Part of a small language model's weights.
Size: 8 layers, width 256, 2 heads of 128, vocabulary 2048.
MLP neurons of a small language model. Each row is named by its layer, matrix (gate and up: input weights) and neuron, and shows model dimensions 0-191. Each number is 128 + 24 x the weight over its row's rms, rounded and kept within 0 to 255. Numbers have three digits each. A neuron's up and down rows have the sign that makes its largest values positive.
After each neuron's rows, "fires on" lists the tokens most often at its 100 highest values on Wikipedia text that the model never trained on.

L2.gate534:145111159138111090115135135174156126156132161110116126084091121132141098128100124139129126151088103147134118067108073136084105118119119142123116175131160133118130141135074143101136147121127107119135155145123159094101150155152130105130112109101127100107151109127147093119172185105084078125132139159155082069132122137111165113112115113097071142127100135143174094156088150168135162127153100130100129083139148138165111112110107159113122152129126121111114118134123125103130120152114114165129084158140102125118125103097122113136156096129092117137106112110111122164135151107181154182
L2.up534:125072142122134124130123108115138125101142117078127116096119143170144113140124156141164126137090094126140106128068079129115131200134070155111137131161112045144125086120175129118121159113140109141115156171126156157125112142121145133130162114132109120111157136134138144150124116117138134095137108120086109131104143130170111118102111112109106110138143123160119135114163159151152138083133135116150143121138155103156109124162135158124154100156159133141130094145170106140144147148136120119138133139110070140107176135125138116109123100154123105110130114118100151082086162142126103115
fires on: "di", "ot", "ar", "dge", "av", "et"

L2.gate665:143132093171120134137146128098113114151126087153107109122140129149142158135123148128150133119121185107113136144121110081131142124097109153163154117124160105137100133107101145170119142154062125104110127112151117127117156123063129137103138105091108110142126101093154123156092139110160118096126118115111175163123124147167115121136120106138132132108099158150145138120100122138070164148124096141121138105070159143123079135109090053136138124174080139091099140122123100184137135116151157133116099094112130115120122119123140117093162115078091124126105146145124109181169151107110118105
L2.up665:140157145116133135149148115168118114111089101132110129134107108140129090119119135122132135122154136127138139141112108154126113162152136146108129151112129147125166155169128146142155136117165118143136100138151172120175164125078148119106110140155126102125139123094118111119128141162139131142142123091157106132129135124164109084119125101093142139115122128115087135083101144102143083141155103109128083132131136142111153125115092133153145128154135141122114104131181161089145119144127148120094129103163208139131164160180145117129175144057126110092072135160124116114118129086135121130
fires on: " game", " years", " match", " event", " area", " Stadium"

L2.gate540:101125075106169117134130140118146135156123145140142109131121104140133084170106143128143129150089118085099100141170152111117112157134111106091110150114132102093126145123106150096147132150145124106090117103163177141097144182122130161158126133160084095156126102161110075108124119159137118122134159140111196135121120144126147118119125119143119079166112112118132156127164146104114124166154119132108180126123132125122161131094105118123109150135142090105127110149086086152168123135117157151103124113071146080128098156133091107155140133146100131117108132132149105119153160137125094091
L2.up540:103109111122116145130163143113101113144109118130165127164121167111113082129111133116113128135103147119117150098106111104100111147128134167153126130120123140127165185091076108112078127174148159095084129109153157105115148161166125108158114111195142161102104157101124132146138103130109115116152146147132137114120140096129137138134144126130111113140119126143144078110125115108113127099189099090118141067075131103143157131144105122119097113076098130133138172110125138149119106115106118167151151110140123132138070184130148137121152136144133138109168088090115131103101111141161122141
fires on: " York", " Washington", "97", "^", "_", " the"

L2.gate437:170122098159137188113101145102166156161138126124111088153170150094119142138142166111151093149149145156105117180111121143108137107119119155179156153147108168109143136091126118100078158176106112101153108118139129079123123093108180143145125143089141118125114129143100132152114130149149103123115144124107171139129117125166113105151153132085108132151103161133139118128132126100127125133122138156165185125150147129152155100147134135142141126092119172089169102110147171123101134123114119116145102150102095137134131123127085116115170142157119134097142117118104093138132146104088134117
L2.up437:125176110151093132139135092099102126131127148153119137140152153165123097141144156154091131124142109102122099102107088136139132134128124140126084103118140127160121087074111139129108099169107115125101113171129079126155107175095129133108087112106121119150132102124097089114116092130096093143141139146067133100121136168120135122138121166115134170145103093129146115148127127084120163095131114112099136118103120138119135154128153113109167095149135110139164153125092085129097133147141135134116117115113144105111099105146113117131139109073142068118150140161133139143172132141148134135
fires on: " In", " in", "In"

L2.gate139:133132122107140135143160168133117152167117116167128126112132104132103125134127133116065098158128087139123135150198111118130089113119159126132146150172126115144137151145152123110121123103103125128163123184195114129144112157124099152154126085117157131086115118121124098118130159139134097149124145116114091093086151151155127090138125130119130153132145158118141073125136187144168114116106130151127151166126141082123139120153125124128166106121110090092133150097113099141118118102132124150166124068112161118192191121133138069104140107139096101150110126131138156127140139150088127147
L2.up139:148123066121115140133120153157130134124088134142148097114114098116174111138112147113174145119136105107172132141168146085160134137150135140104131131102130130152127131152127135183137121138119067110116136111088091164176114148131112139105109154168154097136116136112138096165082149171140143119133087130123134132152125109144101159125132107150122114105148115112140126145132140133090081136135103164111112183160146117112142133136163105140099142135132122102138149109109135150154132095098129093116092137104141166128120162177090106160147126087098155149114166131138168182155121111130172118
fires on: "ist", " game", " defeat", " vote", " appear", "or"

L2.gate268:127074154091131167148110134136114059156108141113138126115113130124134078110109109127160126166152137117131147137114106114172172107123073186129112133080107104117155130116157137116178147120139100130106103125151149131118149154157134152117112115123148084140119155130151145113155152140142083170125166120077106104137106134169126134163151145164154160123128135100112175159123111083091110091157143144152108109105129113133092121116114141128112156155114153163121144112146112105156135134128139110127129110113158167097133109107120151139129103099096112134152124122137105119135088169148132083
L2.up268:121084103158108136106130160106112089114137129124186154131182131156097112101136128103149050140122105155147130157123159147108157092087117160094148135156135136177108110111121122146140128099177142129133114120108125144130127161108123115142138129155140130127132158128163125134129100139152136143119105127141114151099161123143134142149147147135122127194148125123144103127068163158123125118115147122104082116123038097135164109107119100115088091105119146136145091128103102119121138120133167149134146095155090085125125095073121120166129070129109102067159117119116111138108089099070112096
fires on: "s", " control", "ations"

L2.gate287:108122116135097121106125151153141137124147115070113150112116121179132119132148111168123116125073078113125152115130132138116170121112122125119129193114148140164135127104117135152133118112101123151130143125177099140088119160107161155154102097115139098120156147110168102125158168119121126152134152153125111109102119125140197114096104151079110163126109102138175127098137154161134133160097150115106141157109136133135056160131132147110150108124136112075152149121135110129129139120130107181199136123169142134106151145116103099097111098096157089106150140125116150136150105173089150128
L2.up287:142139137178110192108107110091081147094120124144133087151141104099152138174099105174157131118149182132126169085147164149162165141116105141098088141104082121129133097131162099185126108162124108119092117120137124113116158159124129096102104110114119130134169074139130094124170087103130124111131117120075118112111153095116145131104164111136135121128119085099155143126166182111135107131120123120120123100125159115139119131125139139117116118139148108130134097144119124105141126169130134138134141170129077137075160086165128136133106065108133094145131109132139166142128087164138131148
fires on: " mi", "s", " in", "x", " with"

L2.gate349:098079116137105135122140128113127120111095091140202142091109151090168110163121156120140112127144134129114121131089120146178132145133138153103148111130159144160117144104109112123114148114193148163114138118133166123123178114102135161137138113147120094150081127171121142118127131106095105144104175122121139138114139150108132118156129149112105120091182138128121113114115133160112120113102159124108160125152102126154140075106149058104099081134126121126137143167157170116099124107183148159084119102156112098136142147126109134153138109154138108142127112147152088097132060157109155135
L2.up349:116142150151114098114093127092114106112088140123118173078088128127136118121114090135091124129122122118102129131131104138130130161156172111127143138119136168181099131092138127149116099166138092159157131136153124165084177122128122155145150145110157140098119113156139145122106121109104161128137138115150107121093162146120148127095166122123123128152098127125143096132174121150148057136090115144148127142106161104102112104129155144133136145114098114130116111142111159111158133156122120112114135145127171178120147104062089153068119087143145106122093168107123092114164114101078133141
fires on: " po", " Po", " Ba", "bo"

L2.gate149:168129115126105144153141085120108112160152060163102152168124114122116095130150157123117102145081139117137133097156107131145082184106146148136118114148173082160146119123109116143151184111135096141126133143101096140124087161114123119144102138154102114129151135134113135116131157146106083136080142122103105117113086107110119106127170101109109161118120143106098113139115168073123143133104139149120129097125106131127110150117096135109108106122142122116116127162093084133102133154101103142109100127144100118106112121141144128156119129096097114097146116071129139133113132112122125099
L2.up149:133186097048107099144104151142137148101139107156112089093165128161119118147110107126121142150112134138167107145137129142102104116140092130115171148118166129163130100122127147120102115111143162148106144132102160103129135129124167140166107158163132108126105107114156108159134140148159131091145125127119152096143116120119143110108105126130112133111107128126148132122142126120132131157101152128084175136124140161088152129116155128140117149108144135089113144108100133157163125148052089140124133157132173062106113166107085125101144089143112077102131133097144146119154145147132127160
fires on: " f"

L2.gate556:151129112127119152148108138094103129084158091158099105110110082094142122151117120124110093094136123149111156127126133150094118127102095143183160140159099137099151145100104167130197165163160174097146142104141102120105106157128138129145135115147112101137108072157149125137126158115088083117124111111156089126151149111165106104106141155118103117115091109131160108109098131102101108095163154121127136099118181125113138168119100144115130108139182112114118148091118129114150129137116128141124089083128117105083119114088111129140171140105102125107092155133141123138139097087124114128
L2.up556:078116106111123145098147108158107130098171146141132097114134086156108125133140068179167109079117150143126151148130142127150143147097117128160119128132117172112146169114159141135133119163118151112091146147146129135106105130188175095177136117084106157149111111112115152154139118140089152126126078140151101138154163134116131137160118143119111112108112132148154141134162146126118105158131131134140104103131125155124141097155098115127144100097123102141119146115117165133146110062151171118149118141127122122125101133109136143144141141123173174155148127125084119083128113157110183109
fires on: " May", " vi", " October", " January", " You", " June"

L2.gate461:135097099158135131177160131065124119128103118125116115155124130091098150121157119172123067133125147107105165154099097089140112129131074141117175139136097156137114116138147137153154149135114142073101109096120069135184166131087093121107132148122138120131152089108152107116126121132105152140115121101110124141123128089120100075126104135130114160123116175119101166082113120087122082090181156131134128089150146104130120156109090145102089125130143150137080143132134103168163145111136111145111133126126118112106127133114077080141160103098134147107151092143129130116138129129125141130
L2.up461:101097071088092148109138130134129135109108146105164127143128102156174115138148129142111130113100124148155083098121107154077133104139164148171127146123146134123173130101130160119096131125106130140115106156123127102125143125107169124140146162089133127116141120156133150116148105103150134149125097106132166110115179162119120094145143201092129120128141149077122116125127162104130093103137129105090113129136159140117138114090134115149112124113148162109134105120129102123108132109138124136111142088143130144164105116135109111160161164066084141128133116108142123151165067117154119144
fires on: " mo", " creat"

L2.gate67:127129121094109090099127109104146143128156134177107147105112139093107112146114116120130128152132091136085165126123150094108082126098104123099128110107158105156112136075078188159132093096140134093137121173108154152127118145161152127098165151145110107112100107168117049145114134102149123125148139105100119108138087125148125112142146152138113127170143129151065133120137136112115104137141181123122165084131140105133125163112107164165082125112125151092185118100130138121151155137128145136094118106111154104115129139145156135112140153127134132093104117131144073133096160133096152095
L2.up67:105128104108092086113097144170153137129117146174188132164110090118148062147103106139113107124155097160121123141155121134140122100103097136099139138145126096128165136137136097136100102174166109130093128169141093148097138155127178086129133111153095085122118157140128115121093155145160081138139141098087126114142108148137113143138127181094134140131122134145084143132144137140152118132152124132090116132159095129125112135133164160164127143145104149123122104152118156131129142092125124127109157125113135094098121125085112153154142134115153150135143148109150121105152114141099129108
fires on: " su", " dis"

L2.gate361:145143149136074145130116144119134106109083126149126127124127113114106101163162142108170101122120166089134166105151146123126166159173145124141118098100142106132132082098145068144122099116127151142116143146151097121116147135101169096150118146119163067136095128125109087130155170134125112121093158129135095133128134132132170102144147095140151132080110156138121125103153118099117147119145192127131128142119148171117144102162094137092115096106166157126177126146134111113123141147129130148121120089121125146110140124205142152104136121150093132106145154189085130100115083148144140144
L2.up361:146108162129098137114127139132149117140186145126134121172140118137107142110191141115143131148121160098171124137112104142111134139142147140138148124158119117155156101126162122107104104098109130167177151163121168084128113134111123152139142147085124165137169157125102122081142151089135135125160076176129093112139156081132129101144106146106105181132123130157122074152084135118137167102121143133122087136145100143171144124113119112174112116112100108115113113079133111143121112095100134141133120135119111137159122123148145115128185125117106113091135131172124121133074140100118149127
fires on: " on", " in", "cho", " w", "pp", " who"

L2.gate81:172112177122072184173095138113103136135101092144136133093068101115090159121116146126149123131114107141151143117106113127142094135149113112153103175102097129131147149119095156147109148136119126157135119136125080140150157138084115095117138077115147140112095122162118145127094159104147114150102150145187093164146142142131160112114153147096111123115128148136176118126122150141117097150104119144124130134097142153177143124120145109136138102146134093109101135146154131109150130117104132138103168141141136112120126130132170152136133142106108142119165163135119111132111109120114110096
L2.up81:119111072139136114136149143129161181091119098143102113108129106108140138083084140096121104118142108109170121142130147134092105080122155099113152179079121094096139137099141152136099136133121087129118103158149145159160160157146109115134133133167094118117132174099139141107151112146087128131111142149156131126126119133176156099112169088163132121133109065124118145130136127160099168135116138154125085174156149055093168122114113115137151133130116153094123146118151089119165144154124145110103125140159087104128145131114108105108121125091154141128130103109101106160144125130129078148
fires on: " I", "ide", "round", "ive", "hen", "age"

L2.gate377:121149135110135168181141109140131144108143141120105144135093098091115156118140137134122130142052118142119150164155138096147106131107149138153176118140137143147158125092101128120129087117157161094145174153147152163085121109157133131124118100148090143121146144123141135162129092141131118173174161129155105167155094129183139084106122179131119143088167176089178119125087149124136164112179135121141112129140126123140141101167118127171113090096157117120134121171098115143116134105125156125127081117112141128145154147138119115137154165117112170131138119149153126119105103128114116093
L2.up377:119099120092083115171139112107102118134113133105160123140100136076145151154142146108129116136116145154087151126145123084130129171135156098097101149142159137134088147129100100132135146095112137127105136097113132107148110115138174148101079116145103109097127111201111095135149123087139114124115135117153141151110078129173148162127115084122156124148148114109127152095147077105129131134145122105107137118118127100118149108125154144125112111127132072109103131152121123129132151131061110124116145141115133116119153111138138173142159156128112134108144149109147127141157132120109148125
fires on: " Ro", " So"

L2.gate352:132128139099095136172086134129124120146138110186140139142105115122141151105105088109154142152123130149123160124154144126174114140176171147144169141104164167151117138140164123127151106095096137124116104126143141154143079140157110118155101132104107131195131146144135107137156149129146140201176131083168095125101124145132081135099108107124098118116137137097144162147113159106103094130119145124087161105160150099089142141123119125134142136142140109084104127134129121118143128123116128143123090088158146154131139113125111113138128131142115121122132144136106111128120119129141127158
L2.up352:114150134073139154110109111117113140116156143110164106119125124142127119151137138149142131119108144127197116148098107180118140109138105144056146106105178139146084132147150141102159162094136136127155103114146117135141134126146142134131108133095149160133143148144118142126115110114122168147127121115140172126121154129158123152139135102166145101122167089088160136095146200138100128094096147101097101149145096105143137115175138136141115136109145129122151120121115135175096148129099170138130075122161153115164143139161085143118108134127128136119142100114125130090148135116096134129
fires on: "ig", " pro", " mo", " Ro", "V"

L2.gate592:174111078168145165114107149144136090167112112131143121121138149106102116151123141156139138138131138141166089092199103145123121151109086125136132081135121072101104122142110168088108138145126136115112169109143149103134139148086143147093120123149097130163100163121145101125150128105141109168110143074114142119098124140119089093112089090144110079138125148143115132124114168133168146143150150175166143101127130117149129131099129130147147104110137104147134120145103105132151142127137106148152089152093149118151103117128143112112109117173131133110095136123122110113178153169101108101
L2.up592:138186132171103128130143135110145170141114090078180126148123131135110139093119089161135148131137108133126142146148074188129090153125156068127116108169125133112141117129135125130115134059133112093150141118100153090142107116157133161162152162160143142111064101083136133107108078168116138125147118150145094107156164090106105128103117176106104105125117105140114109194163118144133164129141113109093131128152114131086141167124115097164127117166117138124110120107120153124144129140173182148138093124113145126149109165100145103128094124126102144129115121113142126150129133136163141132
fires on: "it", "lo", "f", "st", "ha"

L2.gate267:104128106160137126140136146105156118142106128150159165142127125150143149152164132153155130119129114131145130131101094153104142105095122149080135128093116159138125127134121143167129116107184104162113133123128139094143123162141117152114157118109095126155135104145138122100117153124138152133158127142158127122134139175141088101122138126095164166143119130146109097113085097129129164119115130129125112165144119149161126161134118145117115157141143084133132129140126166101160139128122119150184114108117149127169139125076120088158152145119107115115125136164113120122106145096097162052
L2.up267:131133118161120112133161104087140082121134134136116145139156137107123099122152167126146119103125130122134125107140101124113138133089162143139117150106160157129131154127055117151138104151123117139095144151106123105092116134116129122092115174131167128164095114155119143122118087150166127106141117149140175140135189149154143144149137102105153141154161146158121146103105103179113112141127117098114125078124166137147116108108132138148065120131150166143139112103128104121117126155134140111149127149168133135177111114079119156132103163078056164126147137125088130105136095122127144130
fires on: "e", " part", " as", " Be", "ay", " As"

L2.gate363:130151128094118099116155142118104123164135131105153136152115099107141154135171125128092115151167122127123112144127114121145092084124122119127120106132173170129096144107174098119105147147148126107161128111135155138109129097145110118171144159134121140115106092143175119170083091100154118132121135168139161086146129111152104093137188144110101124139111134110202105111097110104097098096151135156128185102113155150140125106132141123104092113128098124127166138141121082115136138127118114175138100133101158139123117109088143160165153121159171116142139187121156097112115155163131089119
L2.up363:199138092160118175128137146136100105170163114134120136146106108099181147125148118144096127139112181104141178133115064108131121101083116090127142115113129082101106148135119074135100174181165111111199106111132105117099161106133118120159148104132140134113107139121107121131143150141174153143155115154132081146179118129102084110101159140153137140119133121166101152099073129123128128142142147125128132152119145131139111127101166096157100112112161139148113125119170147098106165109142119120128103135136108107082119101143143115144147127175129132113134122123135139118140098082140120118
fires on: " qu", " Gu", " Qu"

L2.gate642:149119092126099113075101131131131156128164094147150118129133101142151102137147128131161076147109161173091108143149145109168142146156139133138148130119104149146178132114135102107164158117158108123088136135140161084143107099100178127119149131121104050113110143143157130122114124093111144125097140171124118111157103166139140086145109146125119077135111104152136094112125165150136130138154164155139111106081110111091073152134122090118115090137171140153091086152168143120120128122112116105113145103168105133071121118149108135107143108087156152101169134124122081134157123138151078096
L2.up642:160141160146194094077143108126150059163130091111100121075134135123100146140094115180139134120163127147119103127119147103134152164149092144102122124119131125094138123131144143122122170155157086129096113107147134132129154114111100090106131144154161109130133137118127109102116104123128120057121142109139117155175091125113104131117164137142127167142132142153091111123120117099119152101130105098111135075136148123115150116166112129061070125155054125149119149124177119119133137125131165122111143096168136139097140169116098119126120154134132121114188115108117149147137131128164129116
fires on: "s", "ers", "ry", " military", " Order", " Party"

L2.gate378:139192067124123110106080090122103124132150137121110135118141135157144133129168117145155110105144099119162125156095146100097153117116091120155105126102114096114108117135137134138161172081114127166173099146150161132079066150183165175115114125133127116125123122132126122114129154116121155178117127144136140101107102149119134145123070159108153107115137135115155142132163143116090169156119122138139097179143127145178152135099129151147125153094102155091112168115141155113111143139131142136152120121103137116114098115120162140124123128125117129122151171113124116098104104103142137114
L2.up378:136107107131128159086154109088107132123113147104091143110108165118145148136130088122157134156089151113150112093130129094113140160157112148140119135133169107157107131121104161130109169133106164115110121110116119104153137195075098129140130106146153114168134141141132123134139097111091125107120111157148126101138125152115090178119126132147157101103149152090123113083138094166121130140113131148157157101096120158131143136146128141116086149119120107160154154097095127126113115116101090114137170115105098186104162106102171107142115110111145096146148135154138175134125142144121152119
fires on: "am", "ro", "cu", "ne", "ad", "ep"

L2.gate444:109145097090114146126134119097129170107146121174115104108115162132137135149160109130117125154085161117171137131127126132165139107124110184103119111126119163124079163088138149105137134157151126093150139140154175115153109147135181117109123162117099125117150111096128122169097136134159145128068121128139165156118088128137165105130110156145106130164115121108181155164099074142140130119133176144119167167113150118106169109160129150100160128125152124129159148127128110139143145139138149184127084143158154110105133108096140140115124160147160161128112104137093100131103156125117088118
L2.up444:113121108139130169166126140129164166149122111147120086160157169124108100110166127112094140098136196120173156130170112086123149126121162174122109124166124097111137087075126148111127178134170087146166123160118128127095110116091134127170087113134111143122121131128156143121116136140167127128102124119164145140126157140153141126144093141111116127107165157109145107093116141133120131121127138186154113114115091126110160122149139094178157137140141098135152107158115122120148111091150124098120111135110153112174111130133160104128160142115149103066131132122124116153143137124156116105
fires on: " Ma", " Me", " Man", " In", " La"

L2.gate604:150121125134125134141140122128194142156111098159113144095160149151142122129115128143134084111079077147106133114171122109135115131144117193112112097149167072107127128100142144102157119136124139144148144091137140109099140140123154136161130099094118124094104146143114167181102138162154150127147151113117138112145125166127148124127114125130090110145090126178134119151168128126148115145144153139088151145149134088123143100149120076108118084162136138148112159186138123192102156127118129071176115102073149115094134138152127122160126135126128118114145118141124111136129114159144105181
L2.up604:109137089119114086177110094126142188102166093142186105132142146155127106132125165100141126104114120169158128120170113086092137122154112123134115118112101128169177127157134154129078162133151142122127129116105137108119156134147149074133108085148126157131132131124158133145130127073141108109153093125139119150130131143161128142143073114150137126118123149152162145130123172125146125105170140080176098152153118162141169101098109134129141134129164135170091119146165168118133128129083117082134131133157121175128136109081158162063144139118118111127131138100140111139123130135121123127
fires on: "|", "led", " named", " D", " d", " wrote"

L2.gate160:130107098094132129104123084104116107098163111130145140073135084127090148122114147112077131127113145153139138127101133131090072127111134124153167095123114141129142126117132164072098124129135141116117115101134096113175120153124151138125137092167173140168141128161152106103104127150164119130093110110110122105168100146145095093068116143146100163097128138149127131126129177131135108074147126103101154122146157162121119143131159150124105091099183143110111167145161145153120133142097134128121141156146128123113132117144146100123160143135145115131161119125141157162108099135099106141
L2.up160:119137132148133136149078094115119129171128135116100123149116137126185126101168126113098116108143075132179137147175156110137145125129097160159141094125144147108152118208157166155130116180115117117121119153105107107112101130141108114164151085132072129126136100121145160084084143112109124115107099156136078173172166139166108144118097143095152121115137116139138128127106133136122165176155132140147090141145195087109113124087136157155135119114115115150127161127103118146128122106051134129138132145098122101134132128108116150119122087162164126124105120155123107115111118138112113146
fires on: " La", " E", " Bra", " Lu"

L2.gate510:156136145161134116106113192113128123159140127138110135113149107144065109084150131156137101147132112176104127118145115139119123122111105165112146127129151115143141093140110092131112158125109121127123162115110129121142103105120145110068146074138177096161097123177149165093101108113138087136120147123147074139138123146126137129138139128148156122113123110145138072144138121159131152094097129145177054102104109148117137142119152109134103120159122088148141143113161131120112128107103142104084135096148105154100117133128142167161128111126145138113170137123130132134107136128152109069
L2.up510:133148160102115158126137089093160113133094118125133153154160144080135133136135117102148132140100120167153135147125145152167139154184116165133136118113108126101123132147147138147149150139177133075127139116109150154148201142175136102164129115139165072128085156108136166111113132138115114089091151105187124144101144104107116136123125119137136104190125148115139156094186126134115115184098128157156132134095134119109105143149106110096126153126146164140112091166130127145136104082154152161133140106097118155176121139159139111131079149138115095114141086142076133161098145134119098160
fires on: "s"

L2.gate433:185124115135127150078133088087127159099143167142128161131120135129117114177116115124079104125126108150140139070101084120155078142133132134105133163130139143123109145111112151105140151141175128095153150175135131138130121143136154140111079109117137109143128116144109066114098165121146121170123130190150112106119138150179105085161153137101119137151089109138134153113122110086129112106151148127079115106121146058129107141097093185150101124095118104133112132142149144132129137151115081151137113127114157122108130152117133104083134120092105162139129115120114116142165111123091159156
L2.up433:140096097095120123120105134117106177144139114134161169155141089127131141116122151124111085107109104144142086127141140142119110134179190134116150130122146132122174128125170169104136128130095121144122114106162138117081129123143139121107062092117125118102169150133151149141156144141100122138165128127156141127117137090152158129131128134125119146148105109083102107123125123139120119080141132087132104087108125081130127133138148108120147179166137123124190120137173148119122158151105156109140109112088113129113119122110122134098166153137151162137143080113133129091132120096135154119
fires on: " dis", "do", " this"

L2.gate334:155105138174150119159131125148155154141108115164131133111130089145147138139072093140095126127109125169132160167129107111139120126147120144071142146117124141152104137124101154097153141136092137129108116122186181101150127162129143117077106135168098114127175120153153125130165129098141122126134146152122090142124132174134133090113113128146149148152131091128101098126133097103152127075123108082149126134119160136128130117110107139101079128146111156138126153146146120129168124091097124123134072146077091114126127101086108129159122124114109141112116099122146142141090099085138122112
L2.up334:154131136161109143131142091135110125086094114106140118146114131121133154114100135107114152131101107152115162147123154134154124114138159170132139109104143177112162127103150088092106139176142137087134143140138154132142146161165110130132132163150179139156097149135090114153090102109133142118158106143142093152111109142130088105150159115139142161090138141122094113141147115084128131106187077130134162117137128126148085139111108146129112135111126170134138194107112171139123150107124142164116095181107128122127105121161146114107173107154104168130144135127094144137122116096131139138
fires on: "S", " Z", " Y", " number", "R", "J"

L2.gate286:121111119100132154053148124144172097134170150118099113060150102158137158138115124120117121144129112092111124138157130093103128119087090154123132102152139146150094093095119150143098150162143080132133139150155124100090141114103173142122086129085098119104089150137102127126116150114132122144100083131099086124110121135144111114119116133127090152141103163149124118130181144096099108133036170123134138152121118149149113139062099132134082109118132141101139139141157129153157170122146160126145111154124168114181098145132089123085132128116120133122099189118153116104133139103139126123
L2.up286:104140090153169149114127154132128110127117184130151093161178124127126135174117159120173096173150120108112133128136156114115118139101093124082155105138175129125110152119109139150128159122164131097127078123151095112106123109104153126132125130112147140137114128118129126136131098139134124049131126088085135157159141096167107153143129073139110121106141163156131093145114106120118107139145095151137111134133102107118128111143110104135084136116126114138136141084114160111125088128168185131111150129137089116140131109158085163154112112107147131113119127124153124088115169099112122119
fires on: " form", " part", " St", "p"

L2.gate27:135104098158107157137131150102145140122121112126141135100126129119153123118128130137162144156082075148109082124144128116140147098117153144124093127096140161150105178098116118096160146093122093125134098135159113121100129121152122107114109162156167085136109128143127102139149152134181139136091124124170147145112083153150072115097129122122155127162143135060117142169108106121119114129139171157129168089119097109165120130155105110144121119128132150116181119137109168116143128136112124152101102107123143097153143143135130116112140113132088114115084114129102134135107091143136081141
L2.up27:105115125124111167138116110117132100072122129097095110163117113111146084129160121189149133142160102118156126137105093150135114111139119171119107139127138132127128118132120130182096121097117122121132152087097137118141121064124116069091089126096153108099112107139109156123109116106132084125127165153130109124130141124131135135150148128073111073148106107129123139117122123111105109151074126129107131160179106124105092137133123133169198124138152129132122120143122131087123093101103145098108089114117150179146126164174141125173111120121141137115137093118113109139152147105108178113
fires on: " se", " in", " event", " 4", " 13"

L2.gate57:093120149116135135062115101144126182122106116159142113135123139147147130132096163144139122132131151194157115113120140128103132163116150155073135152144097118102126164123114126115109163089151100126129126086143160093179139135124168109113126133116110155122131131129089120132141096132167083108118140109175066154129168123102123133125077124165109120107126101150109155133151088120145154094136118129135168137113112143120116131144126150111153116121145122141133116133158134147115107136125089121123121129074121136109134090159159127135167151156158198135090105176115094114102123106167136134
L2.up57:122125129109151145114145153083147135118146124116166133092110173180090120098096134129105122130151076162129136122108104166109124115119136137164133139130110183119143177114131132127120078153153164121185151129143126124146070116158147140111130169088147138087121124112147144087122120157151134145092106111148113085128132113111126150160136158125105089164114134155080145142150111104116162112126119161169155111162146118124103154168143138103157163147107118127178137096141112146177133127110158145176124112114110124141162155153096123105152163107147113095108115136116143178132129118100103147
fires on: " not", " Republic", "ch", " Democratic", "tic"

L2.gate548:130125149133142117118106122070170108120176128113131131096089142123125096081087151138106108136100123152136130085094116140059137104127123153144121104146078151141131119128122133098117144121113123133120120082105116153115157166107095158157120082138127101144113146127092113158116167077123101181064118121149122147103107110119057111142116097080121089162134104103161129084148142137149103120151163112102113079162165108139154083105138157115149125140178111110101127177155135123153162131129134153139105134098145106134128099121126108163147120115121145141122114141113097125138163127117123085
L2.up548:060095126167134069100079156099184079139144134141140117119127131108124122090111147162122124116148107122119118124132141138115142150129111135149124112120133141137125135134133145141136134092110122166112085157157091121129136130116058092135111111098102113151151090145101123138153128095115137145102109119100148170129149115122135170179125090123160149140142124097124160146105122181136100129100131107135073115154124135111102103140150141109191090176109086136120123106160105067140092114131142092078132121169161111112135107134129132129136140104133141143124125150105125116061174126135105123
fires on: "ley", " Australia", "land", " York"

L2.gate567:132115118134094134145113084125111114122139133115159105098135115133134127135134121105126109101148141115125110149112138118140115086124117115103145120161150071123132144113097110128112176103097100175182143149129091091090123129134118101113096129117152146132134149127124085099127121119116115127089154126155151125152116177124133078111148118065125083123134124104179113093153144143139132159086143120111150152060149126144092126117090098081117138116172103052084165140087129161146137141122139150121129143191108113123100183153109096167096087123139116147136160154085114109162146110101138166
L2.up567:082105114093137108155142143114108152119149138125139095147103064140106120165152137089146119132097131127129125132157103177132143145108170109181118127141103129137109127088149112103120099127159127141140129086136121132119161154140168098129122153132137130182145124162132092100149140159145085118178154112087131107091118095188108101117103170130124084164124105179116119189136161176129124160105145125118124151162121139146135113137104142132143136124152135087125114090121173132135163137163145164126135164135120136114143134147138115111109136127158117152123163128106131100178083148090116151
fires on: " st"